{
  "n_kv_head": 7,
  "d_mlp": 1792,
  "qk_norm": false,
  "attn_scale": 0.125,
  "parallel_block": false,
  "init": "normal",
  "beta2": 0.95,
  "weight_decay": 0.18,
  "lr_head": 0.00519,
  "batch_tokens": 32768,
  "seq_len": 512,
  "dataset": "wikipedia_en"
}
MLP neurons of a small language model. Each row is named by its layer, matrix (up: input weights; down: output weights) and neuron, and shows model dimensions 181-244. Each number is 200 + 40 x the weight over its row's rms, rounded and kept within 0 to 999.
A block is one neuron, or neurons of one layer that tend to fire together. Before each block is what it responds to, as a language model described it from the Wikipedia text at the highest values.

Description: Preposition "for"
L2.up11,212,187,194,166,231,272,154,262,235,181,224,256,172,235,213,110,205,305,211,209,217,252,173,128,190,173,211,168,186,171,257,211,189,234,233,204,182,280,191,197,170,221,129,262,208,163,220,168,184,193,141,213,183,203,202,209,140,234,200,160,213,240,151,222
L2.down11,201,246,212,179,162,191,187,236,232,142,220,201,221,146,237,186,213,205,161,158,247,170,204,228,245,226,217,182,217,239,189,148,203,231,170,245,197,118,233,118,166,253,225,213,209,178,181,207,205,193,141,201,162,220,270,217,217,236,205,266,194,209,232,189
L2.up339,220,178,204,219,225,240,163,247,216,167,199,218,168,160,171,195,178,234,201,201,194,167,76,192,187,301,219,169,197,189,221,165,165,208,240,199,155,226,223,158,159,245,170,207,228,201,168,215,249,179,64,270,191,134,247,218,106,230,222,272,277,256,147,190
L2.down339,159,301,179,245,194,181,210,281,193,191,196,246,231,187,127,212,214,227,229,213,180,175,305,209,93,165,186,233,200,249,215,196,189,183,145,213,200,212,174,280,144,249,227,160,169,126,174,250,163,185,188,197,238,193,227,204,251,235,233,221,225,137,249,189
L2.up367,237,229,207,180,209,265,185,211,209,204,156,228,144,216,202,145,199,231,221,285,194,254,84,148,154,222,180,154,130,146,188,265,238,123,191,258,227,255,231,122,151,211,158,220,214,181,190,246,207,265,102,219,205,262,195,191,171,216,199,177,224,264,183,244
L2.down367,139,202,174,123,210,200,157,195,252,208,190,205,186,154,141,169,199,160,159,200,254,109,292,239,229,204,183,167,120,256,213,174,148,212,185,168,207,147,189,230,242,200,208,208,197,149,182,174,151,319,160,251,265,220,230,152,160,220,203,234,246,232,158,196
L2.up688,99,176,128,166,198,282,213,219,218,199,148,233,156,205,181,150,216,260,197,195,208,247,170,175,142,146,201,150,168,191,257,278,238,174,209,250,182,208,194,192,148,236,219,186,241,126,222,286,209,199,163,222,235,269,226,236,249,206,190,218,226,158,200,197
L2.down688,179,206,213,123,141,186,187,228,221,257,219,214,202,156,212,176,221,207,157,129,237,184,274,237,221,158,186,108,134,248,222,192,204,171,151,218,243,168,237,179,233,240,214,268,173,187,177,162,160,250,176,176,246,220,250,223,214,213,222,275,221,219,229,211

Description: Word-initial fragment tokens
L3.up1468,163,189,241,246,237,181,251,199,241,192,151,187,187,254,251,209,182,299,233,217,213,234,145,145,237,182,196,228,218,210,196,204,195,210,193,189,141,204,241,230,176,212,86,212,165,153,221,188,192,126,179,204,189,198,162,228,168,138,178,236,220,200,251,178
L3.down1468,156,247,213,245,224,133,253,190,290,245,199,187,290,231,130,162,215,215,240,226,198,206,194,196,187,160,175,104,161,229,190,203,230,175,133,192,203,167,279,202,205,222,212,236,112,210,166,247,247,181,179,212,142,240,240,186,211,179,136,187,237,161,199,236

Description: Clause-opening prepositions
L5.up117,234,193,143,171,197,202,178,270,176,172,169,237,220,247,204,123,194,244,207,240,208,307,113,266,205,141,192,93,101,172,137,222,162,188,196,210,230,239,248,158,225,206,169,238,160,151,141,234,196,188,156,217,199,187,288,199,187,234,142,171,189,194,201,239
L5.down117,255,152,167,123,196,260,157,230,216,186,248,182,233,297,260,192,178,181,175,221,151,235,167,201,222,147,199,227,175,190,176,151,135,194,134,229,177,182,255,206,167,220,193,264,193,196,227,201,177,188,164,168,164,99,211,186,188,221,237,258,274,243,199,215
L5.up143,260,247,215,180,181,279,181,216,167,194,189,202,191,178,197,151,173,209,218,181,206,212,205,173,160,254,219,193,154,179,268,176,180,176,216,248,185,167,242,185,196,256,183,212,238,112,182,320,169,198,182,238,245,182,279,244,234,220,135,220,191,234,257,182
L5.down143,190,226,205,148,227,172,178,213,247,190,232,207,221,161,217,230,219,145,167,230,149,231,177,276,184,238,173,168,154,171,218,135,202,225,216,201,227,152,202,174,174,253,149,100,202,180,184,267,219,206,245,173,182,173,238,197,167,136,212,219,223,208,263,193
L5.up311,209,262,180,181,221,261,240,223,162,282,160,251,211,127,202,227,253,313,214,200,238,186,109,211,221,141,242,245,161,174,230,175,192,170,246,228,148,149,243,177,136,250,162,194,207,157,212,246,183,190,160,172,256,245,262,149,102,230,179,167,199,218,144,137
L5.down311,127,150,166,244,249,205,236,191,195,167,222,183,261,138,218,209,255,192,157,200,258,113,254,242,193,212,168,183,264,177,220,147,137,195,159,259,224,240,235,207,137,195,196,229,230,153,207,272,234,219,230,207,184,150,209,218,242,250,193,229,239,217,252,182
L5.up621,204,184,221,211,231,263,256,236,204,165,261,204,241,216,162,172,161,205,219,251,186,214,208,194,198,104,231,174,130,179,229,201,193,169,213,179,243,176,253,216,181,183,213,178,243,254,210,155,241,197,184,203,237,213,197,287,188,194,160,195,213,279,234,150
L5.down621,220,239,200,208,158,159,189,229,270,175,207,170,220,237,213,252,236,95,190,167,138,194,231,267,238,135,204,156,214,241,158,198,139,144,149,202,253,89,207,179,185,224,215,194,212,158,169,180,209,197,204,187,160,131,218,254,263,194,271,171,268,185,218,210

Description: Word-start fragments
L2.up22,251,198,241,304,263,196,215,212,259,156,203,192,144,223,204,219,185,217,239,169,213,216,194,160,221,186,202,150,229,187,164,203,211,159,226,153,202,179,249,277,187,223,167,199,248,209,204,232,165,185,165,240,229,234,181,209,246,186,173,214,204,296,214,222
L2.down22,194,186,135,201,243,192,165,213,224,201,186,195,183,226,171,228,277,171,305,215,155,149,193,194,128,179,175,187,150,217,184,202,128,170,254,147,239,214,207,192,243,218,192,162,176,152,177,221,233,244,235,200,233,235,196,181,211,181,157,252,132,197,215,211
L2.up477,149,146,268,243,271,239,162,195,234,247,159,180,215,187,264,221,217,221,214,234,172,228,234,193,192,160,158,212,229,192,228,185,189,157,247,204,128,167,255,175,142,256,140,135,262,184,275,256,217,225,163,224,182,243,152,270,231,251,158,280,251,240,304,237
L2.down477,178,119,213,212,141,233,193,223,193,143,230,226,233,232,308,226,213,234,168,137,192,272,176,208,228,190,132,163,175,281,187,155,252,147,160,213,155,155,230,290,184,192,264,139,198,245,255,175,251,294,194,209,218,176,197,198,254,183,285,218,216,222,217,194
L2.up705,188,104,226,220,203,200,182,211,258,168,178,215,239,206,193,205,170,191,215,199,205,266,222,154,206,170,179,225,231,217,169,145,207,170,188,212,181,162,207,263,174,242,192,139,232,220,224,176,174,158,109,198,185,169,135,210,216,237,150,230,228,169,289,184
L2.down705,236,182,155,165,224,221,172,189,253,236,108,181,220,209,217,204,228,147,181,222,215,248,193,198,190,153,196,221,87,296,178,103,181,206,169,232,216,164,194,195,189,166,181,214,189,171,274,210,245,214,171,227,169,241,185,137,242,199,143,209,171,273,222,211
L2.up1309,218,144,191,216,189,262,177,176,245,171,151,235,246,247,212,269,179,189,211,219,154,248,157,213,189,211,202,226,237,175,224,231,118,248,185,260,204,218,222,230,202,193,177,158,196,209,148,229,222,122,188,143,203,221,165,257,185,228,156,207,247,214,196,225
L2.down1309,289,205,143,210,215,146,208,251,267,211,132,201,187,147,174,216,227,214,236,195,181,245,142,174,206,138,219,231,161,178,225,162,160,141,243,226,227,232,145,195,226,237,193,185,108,191,243,213,176,169,209,208,150,290,201,220,231,215,173,290,234,211,174,168

Description: Verb starts after "to"
L5.up80,151,191,209,269,201,222,156,221,205,168,175,161,149,152,212,251,200,209,180,233,209,200,167,180,177,202,240,187,144,223,211,245,206,130,176,116,213,158,149,234,202,201,143,234,200,173,239,220,165,177,149,248,236,194,195,201,153,171,279,180,207,218,228,206
L5.down80,170,170,212,263,192,245,153,229,171,334,195,222,224,217,180,166,199,277,192,196,204,190,212,229,235,199,206,170,165,201,206,243,201,221,210,188,244,226,208,158,140,217,175,165,197,224,193,230,198,192,210,304,210,203,200,175,202,195,224,121,264,235,196,188
L5.up707,153,239,217,195,203,277,240,244,186,180,179,167,241,227,241,216,204,266,197,209,206,222,124,187,177,170,196,219,237,134,217,159,215,141,245,136,243,128,246,303,177,208,188,163,226,184,156,140,197,172,155,153,135,200,272,137,167,225,162,222,180,212,192,244
L5.down707,179,235,147,175,258,159,270,157,223,171,223,228,165,213,202,113,209,156,182,191,212,253,224,229,213,205,229,155,173,245,194,181,102,247,83,255,212,244,245,201,166,204,250,303,247,199,170,231,238,171,169,162,178,190,238,244,182,194,208,237,232,201,236,197
L5.up1557,198,131,270,178,221,209,229,260,286,204,137,185,279,193,202,203,186,220,220,180,163,188,199,184,210,196,235,229,180,195,168,199,195,188,262,234,195,186,229,184,188,167,187,236,255,177,188,191,216,165,159,236,198,199,218,240,209,118,213,270,180,231,181,178
L5.down1557,152,204,263,187,218,211,234,166,108,203,199,209,205,253,285,177,244,254,219,182,234,173,219,219,235,170,192,251,208,155,212,258,257,241,197,265,167,168,136,183,230,147,210,197,282,145,170,241,173,161,175,184,208,222,199,175,208,226,219,209,193,229,212,181
L5.up1760,160,202,212,216,261,236,252,188,274,218,186,211,196,246,221,154,132,275,206,227,171,156,231,238,240,207,173,208,108,194,186,181,237,200,253,144,106,171,135,221,225,205,123,216,205,197,209,255,207,138,128,183,216,186,149,178,215,246,203,180,164,255,137,234
L5.down1760,167,150,214,186,179,134,178,225,224,237,115,179,210,188,239,157,143,206,243,263,246,249,271,234,197,146,143,129,175,170,162,205,267,168,186,186,215,219,205,218,240,280,217,192,211,174,150,205,289,225,255,302,155,160,170,121,238,184,237,161,140,177,181,158